{"n_layer": 19, "d_model": 512, "n_head": 6, "n_kv_head": 3, "head_dim": 64, "d_mlp": 2048, "vocab_size": 39740, "activation": "swiglu", "norm": "rmsnorm", "norm_place": "pre", "norm_eps": 1e-06, "positions": "rope", "rope_base": 10000.0, "rope_fraction": 1.0, "qk_norm": true, "attn_scale": 0.125, "bias": "none", "tie_embeddings": false, "parallel_block": false, "init": "normal", "init_std_qkv": 0.0225, "init_std_o": 0.0, "init_std_up": 0.0225, "init_std_down": 0.0, "optimizer": "muon", "lr": 0.0166, "lr_mult_o": 1.27, "beta1": 0.95, "lr_head": 0.00633, "warmup_steps": 0, "schedule": "cos", "final_lr_fraction": 0.1, "batch_tokens": 262144, "seq_len": 512, "doc_mask": true, "train_tokens": 1133000000, "steps": 4323, "dataset": "wikipedia_en"}
MLP neurons of a small language model. Each row is named by its layer, matrix (down: output weights) and neuron, and shows model dimensions 112-207. Each number is 500 + 25 x the weight over its row's rms, rounded and kept within 0 to 999. Numbers have three digits each. A neuron's up and down rows have the sign that makes its largest values positive.
After each neuron's rows, "fires before" lists the tokens most often just after its 100 highest values on Wikipedia text that the model never trained on. A number after a token or word is its count.

L8.down1654:495539491551532491473498493486482478504528523507485456552499483503506460483524470540430507469473480492459485473484504486484540553485502526485528478498529514512528476485491513498464494509477492499489491530500505499510514555539505503506498557495532489512508546519499516538517528510472544511
fires before: "1" 33, "0" 9, "2" 8, "–" 6

L16.down85:493474462504541509489496482560451486490530496520485478506506464485535508430489484480515524509513495482474499510510500502493506484486544491507471476499487520529489481474527486488478519497516522491510534493503536494467475514541518491446504530501485539468508507492477498552503538551502490497
fires before: "018" 17, "021" 14, "020" 9, "019" 9, "017" 7, "022" 7

L16.down1507:485508514486530429466542462542511457507480548472469506523496486524523496548530515501482471514517465494513505493492521492513497474550504497571488518481499525516536473524496531476535486496489514511486480494473486498483508552476486495503505489474458536466502453482498504488464531479474598483
fires before: "6" 18, "7" 15, "9" 10, "10" 10, "8" 8

L16.down1010:490506478461527468513467446539508532523514506506530506507515526488498499500476560496509481523525465474460543476459544507507450502489476513507498489544455496509493511514493522508480472492481432516515470483508497510508501500538550470487486481470499499480470504469485503543512494504468493543
fires before: "," 89

L8.down1004:474484511504500520516487499473496502505484509449550498459509536487510450467514487503537508502528507491509549507495511456508535488470485455474502492525457500504484445501483522517515569487494520498524507472550498500504481524510456455501501523501462512465517524499501485486484522468501494505
fires before: "\n" 62, "0" 6

L16.down1657:545493471467549491532529503507490496511512515503472506527532489483497498541484493487460457482527519476523448511490514489493471518509523517512514506474507496463509536504534507489513517587474477492540509520504543451507527481520531509490468441470537507552481453546496496484520507486544491495
fires before: "." 50

L16.down377:518490509488495491522540484517466481543503465476508534523498512526498481486495465479491489476496536507476506489508541518464471488513530478501469484469484476498529483484517511529474499490494466485517505501519455535511558464490474481503472502512485518499520505482481492474510549591531451485
fires before: " | " 55, " |" 6, " |  | F" 4

L16.down1305:445502515502460499527471517442436450513490489526518532500520502464521474519509477504489522448545540540472493544513518514498525503474464494522539463480475487502490484501505486458480498465451510501473472482522503475559532496473512518486534552504495513540512503450535506491496517460504528491
fires before: "000" 22, "001" 14, "002" 11, "005" 11, "003" 6, "004" 5

L8.down785:519491512544516522492516538507516510522513517494509498536463481538462520529461558498525530454485435556539531535508485473483518484480536533472485485475513494489519544497482498480508456450499490513487488536498507483506485490498471532463521512491546522493554529521512520474511515566495471487
fires before: " | " 47, "." 5, "°N " 4

L16.down23:489513513486526542527514490493483505491508515471501519506500513537486513501513532531525461533513463477529487475499498512480499552512491509489539517514498495510500508512505529474516528452518504493475472503458544511498489494498535499478543504512490494481492514533509456455518466463557500476
fires before: "2" 35, "1" 9, "4" 9, "3" 7, "6" 5, "22" 4

L16.down1879:511480501439488523531492489521489488515495485504459493484493506487501526519499470501498511524522489455483503519480499519500502505501523472514531473491531495506484503507472501467515506478520445497498501557441520479517480486473531492513477504447523438505516444499502474494533532472494542457
fires before: "5" 33, "6" 26, "25" 7, "7" 4

L16.down408:523503539523496494517501524485479496490530513500476468542460490486536515453545474465514515475477524540492514517535486496469538469495461539497516490489517558525487486479499506530494455459496501488527522508504503487486517461518496473480477469555511494472505480478497512500515466516458443481
fires before: "." 54, "1" 5

L8.down1608:493454499506453481503476526521482512520453537479505524493436510499522507473507482508504523421555490513510484507524542493503511511459504495499477500498492486479529498495482518506502514470463532466492510492528505499495521518503513538503503507508512493482511492469473475530501492507502494495
fires before: "1" 34, "2" 18, "17" 5, "20" 4

L16.down651:500513486498494473518485528523479527487542507521541482527551510455474494532514508474506490493523496484509481509491496521502493511528518517544515505489467461478489547518469517512489541469500476526478498512503463482514482531505506491481508518484508466489503512488450530504480513525465422523
fires before: "–" 34, " kg) |" 7, "." 7, " kg" 6, "kg" 5, " kg)" 5

L16.down240:525536519486522548517500494456528471495439515480483515494548509533417484551501539510526501440516506518461525518497561510449466485512533498531491480497527506527503523508534470494503525498508484513465515489508506539502472509522473507519486510534446475501480527481476502534494495481514431476
fires before: " | " 37, "\" |" 12, ") | " 6, ") | —" 4, "\" | " 4, " | — | —" 4

L8.down333:504478499488482499511526563490488508505508550516509474494520507504509512446534517527503489468473481487453505456466479490534505494514493509536485469503479499483491518517505510495502488505505526543495519456513495528460547480518497509520507489507513470545496479512498540535480486549474536465
fires before: "0" 23, "1" 22, "2" 19, "5" 6, "4" 4

L16.down160:474492507470505529508531538511460504498515473497492478506511518541538547525524517503510468477517481542475470482508516513497479520515503474481500497508521525495446577517524515500449487494521521530484492459517499497523505478502501530479492481486503514480499518529521489522484506473551485539
fires before: "\n" 88

L16.down173:471554519492499510489439443509465488543520508488512536499528527495491479485503524538489492511508510495516498515525523491494521485513511514505533471482504523496498494481503501515466492517494496509472502488483472516504520504493492452524479480500531509478531489521493505493474540417512383500
fires before: ")" 17, "–" 12, ")." 11, ")," 10, ") | " 9

L8.down186:531496554517516500498467544516474503485518476471500523492500489498482521466534530503482488525497559491473490492488493446499499487543519495524514484530471502457511466499490490528545494514509493501541521467540474481498553528504540511456485526523496467457514524480467504465563486480525503498
fires before: "2" 32, "1" 23, "4" 6, "3" 5, "5" 5

L8.down1398:493479481507490493491506478521541516534484473489510507505501501510539504487530470519503496524523510476453535480542491464504496552456463469459510518478492479540497523492499490464521508472485506492491501510465489493497505515479500501492473503498473506537507535507499479451510494517515467501
fires before: ", " 34, " January " 8, " March " 8, " December " 6, " July " 4, "2" 4

L16.down649:495528479505499495560516516493543439497519521504496549511482491482505483512517514487506510473471491490469506486464466492526491512498505492483529504533503536445483495468534497457483499471537468546489460500530483511503476493506522486506508489475463487517512471529462478492497545479491503515
fires before: "8" 17, "9" 13, "6" 12, "7" 12, "10" 11, "11" 9

L16.down586:490443501481501496498487516491505499496484523519521504480462532483543503465506530555518495495526501509527459486481509491524473501503459496511541497502492505485467522495492468519501508499532472475538490480502512505547515526496540491519455546472506470492495499489533539520482447462511558476
fires before: "," 80, "." 5

L16.down1599:527553501490475485487500508532493525489442532502462500513502494548455497470521491505498496469480467549457481510496496492524452467473488526486486513532468523514490513492520499501512547510508508510516532523493497500468493550504481506482510516501544480528530468522480549507525486532479490492
fires before: "12" 14, "10" 9, "11" 7, "7" 7, "13" 7, "8" 6

L8.down1706:521519492471492507458490515510486473524491456455505459464530503522495477532559473501514485530500531518505476505484487505486541562485491467487499475488505521496513508515483491456468491531476497490528477514505474511442460459545481535527462523529473455531511490498542488468483438437529525430
fires before: "==" 20, "\n" 16, " ==" 10, "\n\n" 9, " and" 6

L16.down600:479471511484547494496501535484501567535498485480490486534488490484512573471506527489509491509476486473497515504506499552497546510510493482482473514517504478486480557544510496505492537533477492513526499471482481503466507520521502515510526473489501535481442499516455555528511477509478520483
fires before: "1" 80

L8.down1106:478539484504476501495486508520501484450522467524491521491491498531503528518479507471500514491532507482500497449504489522509539476488484516505470545517475506488488487492509480524485488543438471527497505516510483484506473537500440493551520514497480463528517481522529517460522495515488452469
fires before: "\n\n" 27, "2" 23, "1" 15

L16.down2016:500496496533525498526483477501474505541475529498515485477488510492489501556536510507511511502494511533478477464477480493524494517518481524514510493499479496532501475473524476462511493481479471483510477501512501490499487483482481443506503503509511512480508466500504487489486493577501504505
fires before: "000" 16, "001" 11, "005" 9, "002" 8, "003" 7, "008" 6

L16.down1316:481537514513533508506497477492482429535560504477488494505482503479453471486504523546478488529508506484495531499508526480487491517509517532518529534514477528495545505492463498500530496512533522497530466535522450497494479519485499534460536515473481487513494493498515511518515528478544476414
fires before: " |" 58, " | " 16

L8.down1196:552517503511497474496521499482438533534523481547461493463494550512533526440498483520519528530466519546486510504507507502514488495520481541460524465486529490496496576548522517525496473468492475499501519538486470521498520473498502502483449520494503500443503514487431490511515486546492461524
fires before: " | " 35, "." 19, " |" 4

L8.down322:541481514480515525495510524573486477523471488510516528557479459516503477505521485485534517568476507489476520534485480460503508515505486536537505454483511494535509472507520509507482530503496468485468493512514500485521461477482480527526518542550486491499510500457545511481450502466508455521
fires before: "\n" 60, "\n\n" 39

L16.down1489:504487476534509485508497510490532485506526511511520495515439519508519498475511474477503479506515502504526477419521512489519468556480494506499477500522496475529488477485516466510562527488467520496508515534493540486477498505466496563490466518536497512461499526508517509519495523438536572506
fires before: "." 32, " | " 25, "\n" 22, " (" 9

L16.down1468:546513476489536530499534546532516482516496518541497499507488516496478480533474494495472484510501481531494502526477465510503523499518493507480552494482547501527492518507493503498558497473485521519532510506521478496487502506465500551499487510529502515513467534507507490516508490528492469516
fires before: "; " 58, "\n" 5, "; D" 4

L8.down1513:494487491498478511452508508492486476534477481474532493482514497487550544571536484435488477479511546531533502537485479452492466474484489523510479488507477538521505493491488505506506488514472496470484484508477490466474539536460473506499498493519513496497509494486512528481480475562466526488
fires before: "\n" 70, " |" 17, "\n\n" 8, " |  |" 4

L8.down120:473496499517486457526509452500523485504458504468460462495477482496481514535454507525471532510510490469492527500515523478523502493492479445537523569593512452534466505516535504459498439494473507473522489486446501520489502508448492563503454523536461536463500524517504512508523511525519528501
fires before: "2" 21, "1" 14, "3" 8, "4" 6, "5" 5

L16.down803:505515491498525503515524489451468500492500518521491505518523520520445532487471488487489531484497492570461490455461522481465523481476544469496479511525511487507458508542525467510524496518507473491496500540484503520481463523499457506486546513509511478484538555491481512532458501532492551501
fires before: "1" 73, "4" 4, "3" 4

L8.down798:485484512472495523459495507494482482481446526548508481503510527483487503496489505523510512522481511488483533512520488492477512481536474513499474498499472518499472554484540520509443475480481479498519497478507491517527529497507467505478466493512525520497472509518523518491538511491494528499
fires before: "\n" 72, "\n\n" 11

L16.down1951:538450468499499516494556415516484531508517482516519514499483471507483546529530531507527532444467476472477536498502496487539512479514500490502489508490532478525497497426482503484467490489505492542510474504520495504487487485475467487541510490523530512484496491528516472546487498484478502445
fires before: "1" 54

L8.down1363:514491473515491492517507519527508470485492552496533492538500510508488462506456496479561448528495520479493457554497521508498494486510485520504514519542521477516490507473438513505560546542463492471508518480487479464515515466523498535505523505536509519512504495477523520517517531491533509554
fires before: "\n" 31, "1" 13, " Capital" 7, "\n\n" 7

L8.down1791:465501513494472475545529556473510530491512502491473477478461549516522553513483505476507505509469463490454466506456478476451490488476524529502493462533527473489537451542483549529530527488482517483455542497520481531541542483496447476526470515509488487498476465483473497520477511494533567469
fires before: "0" 30, "1" 12, "2" 8

L8.down1166:518482528556486511507548460517490488498474505484495494535509493507495517516497524526483534497491513501441464509502473485508545534494489514500456510490488485511475552477486470522457526498519462504469490556514486516516476520528512560456522469502538494490531510508492511505467465511504480511
fires before: "1" 51, "2" 13

L16.down1925:516517434464464500520525525486524492471478552463530446502497519494498510488504496507526525475532457493449481453507507537496536461496547515499466495469503498488531458474471473491503489475490493502514488448492511475528469526487527520492508488472513498488520464492465502478454479492490489474
fires before: "3" 58, "023" 9, "23" 4

L8.down2017:467490522479532491474485496490502523505497539497531561518466484475496488514515502498495510476489542527486506497467540546502488487480489491513522454484506476519494467522516505519506495493497528485478444518529491475522464477502519522487503514519513481491480519514500461455483534477479489535
fires before: "1" 27, "0" 12, "2" 10, "3" 6

L16.down834:516506493526519502487569493487487497489467498512507500500512481509478505465492508512490501503525484491466505512461500554495523455438456525471501494527519514497529511478517492525472542519495525501470498497476479525476461518515517470501489464513525524467525492442507476524496486448473517496
fires before: "12" 13, "8" 13, "7" 11, "11" 10, "9" 9, "13" 9

L16.down65:523479500491454472495521520482444499480555499487507480459490499473518503509489514474494497524460473499506517483536517543472475494466492496542506511474445539539487482533543502490519489484455534502487457469497511484533554462484498488462513506508502468535496462469487508549507464499500415524
fires before: "\n" 24, ": " 11, ":" 10, ": Gold" 9

L8.down385:481493482489518482505535536517503515524495505518492526478504501507470469491503482493524511479480489476477478493508527492522473465471507496510515473469503502451513484490537512546521517496445491524465538505528502480543508547477488489543467487484506477487545497466506540485502486529465507518
fires before: "\n" 65, "\n\n" 35

L16.down1954:516444480485498521503487519488469511484567528470499507492503503513511487528551477485467494446471498520523547489530524496495508504515534503488510481506467552465491489507514519505449521521456519486507529479495561508495472530490538543515518516478506531484519551495500511502510475490497497512
fires before: "2" 37, "3" 25, "1" 20

L8.down1924:485489502519449497486527522502533495512497498519540464496503509490514525464508501501492540528507486507501503483491465451497516485454451498506520449514474505534507510483527503488449536492552521515544483538493492510518489497488473454514496497492487510519498477488539497511509484512530557503
fires before: "1" 22, "2" 11, "3" 7, "6" 6, "^{(" 4

L8.down1131:506544523459494504513475509497475524501527524479462475491526479531501501480515516495495484514529512530519517492502482512488476543511481526513508507517515516508535425497520510522451497536524502522489523514505487446481517532487458493506490556486451436499528519507490507502525517465481490478
fires before: "| " 20, "|" 14, "- The" 7, "| B" 5, "| K" 4

L16.down1216:490489462514504468500477589499460470481529523508449478529488502502483507493516464519494485545486529486475486511481485499476515483471503527504531474504444515495459515496506501476504522546524518476461467486511524475466518496486516524501480519498516496519481492482498530491484484437550404504
fires before: ":" 19, ": T" 8, ": L" 7, ": " 7, ": H" 6, ": M" 6

L8.down688:519486481461490534519447514521545478486512516514503485504467484530549526495503465499520549485465534517505517478483501535492561518488504492556423461519460516494512528529474519485584495476470458478524495522475485498498472474518486521507525527487521489474463503570506503477489507515523435545
fires before: "\n\n" 39, " He" 10, " In " 6, " He was" 4

L16.down349:555507463496479535481490599468490480520484528521533506475530484516490486496499479501508541517534529519549533487506483520507499508499482475523477501541481502492531523522525514498507455492479496470475522506463476509498484465477484507495454463494494490494496509538532488536533482519483528474
fires before: "1" 56, "2" 9

L16.down895:572477533495511494502502463501520509506479468545475476524494534556448475493504495469514497480494489522491505489496509467513520527477485506491525511505486522513524484540505485496495445476511450478455498511496491513473521493463477496481471488523509507501516527478519487540518517461500425498
fires before: ", " 42, ")" 19, " | " 9

L16.down1863:503489518454489511497490555490506459539487506466491491449513511521481470508513473522492497530465479479505464483516496486570441491470477511542491492513473498461510510517483528519513491481556508503526525461511507493485542495517519512517547503510498478507503461514510523479492497499495508492
fires before: "2" 100

L16.down1601:484527462443509504510498519486547472518522460493523490540517478454468501458479485496479495492539523508454475462467526523529477511474546523491496495486515538540542485491500527524515483480472462524492491480512497527458524575500508497478528523469532506479537527489440478488472471489528453498
fires before: "1" 21, "2" 16, "0" 13, "3" 9, "5" 4

L8.down1378:518535532547512486515515450483508492514471488522500494498496533502488457481448530504503498512504491495500507504505541514456514520511499510476482473520469546489506519455483461554498473530493467486485510466498473489490496523471499518481479508531500503493512517462477498466495538501510545498
fires before: "\n" 57, "- En" 10, "\n\n" 7, "| " 7, "- " 4

L16.down287:518484506510471475516462549458494482522509478530511473510502495557442484503538496498492508491538531489498487517496485515514484484499485487534514467539526486563508536493494498540495489503532475513501512505495508528475523555517507465493509563505450522506508506550492464526506442581516461506
fires before: "2" 38, "1" 12

L16.down346:514468467528499495523485567467522490511527509471474448485493534487501509517497500512464507508488478507471517524476532483462510537498512485486521492511527537486463495533503485513514460517495520541507526487486531454493495451500484523485491500532520510529498506513492542533493482549540474500
fires before: "2" 19, "1" 12, "31" 7, "11" 5, "3" 5, "12" 5

L16.down897:487497503514478513490469465476499474496477468471522488499479475512470475515526526539514511491474505479508502539477493500488513519520512477485505467532475476473506488474524453504489476515510533473514509557481489538499527456481493512533470542478477482507509506511497498529475482426485439520
fires before: ") |" 27, ") as" 15, ") | " 7, ")" 7, ") | —" 5, ")}" 4

L16.down670:502448522459509490510495440471522517510511514481500515463486458518534522513501503506442524505533507486519529522506479539488498503520486500467503501490490478524481543487511482468543533481504498505462502462519466516531467532497480511458486478500491544486478518521463502512544497527509566489
fires before: "1" 49, "20" 6, "19" 6, "18" 6, "17" 4

L8.down1462:518528486478523544546506582485481483480482494495550496513484541528490477503508465498520557512478509482482480479511495521490489493511508514524531483506496491528480467516496508471500495483495467463473495523515522510530478541528509508520488503551514471498526511524439510456498510476444558528
fires before: " |" 23, "\n" 22, " | " 15, " | | | |" 7, " | – | " 5

L16.down999:463505471477527502493473463498458528488485504508534509500497528526445523526541491480483499506501467482475530500510513509502539481466510511540532514503522491515500453529506488489507473537493491490511494484466493485485524491546476498519487512489480505521522486483504532485453507433483361490
fires before: "," 17, "\n" 15, " | " 8, "\n\n" 7, ", and" 7

L8.down1731:571500542493480497548501503484514529490500503452480527493510471485536473507539485494512525537529488477490526534466477520457480449504500525483505467492517496512512460508548480550458489495484497519448470537554500506516540417489507517510465545510519548489471460512511487505514506494509517531
fires before: "\n\n" 50, " †" 5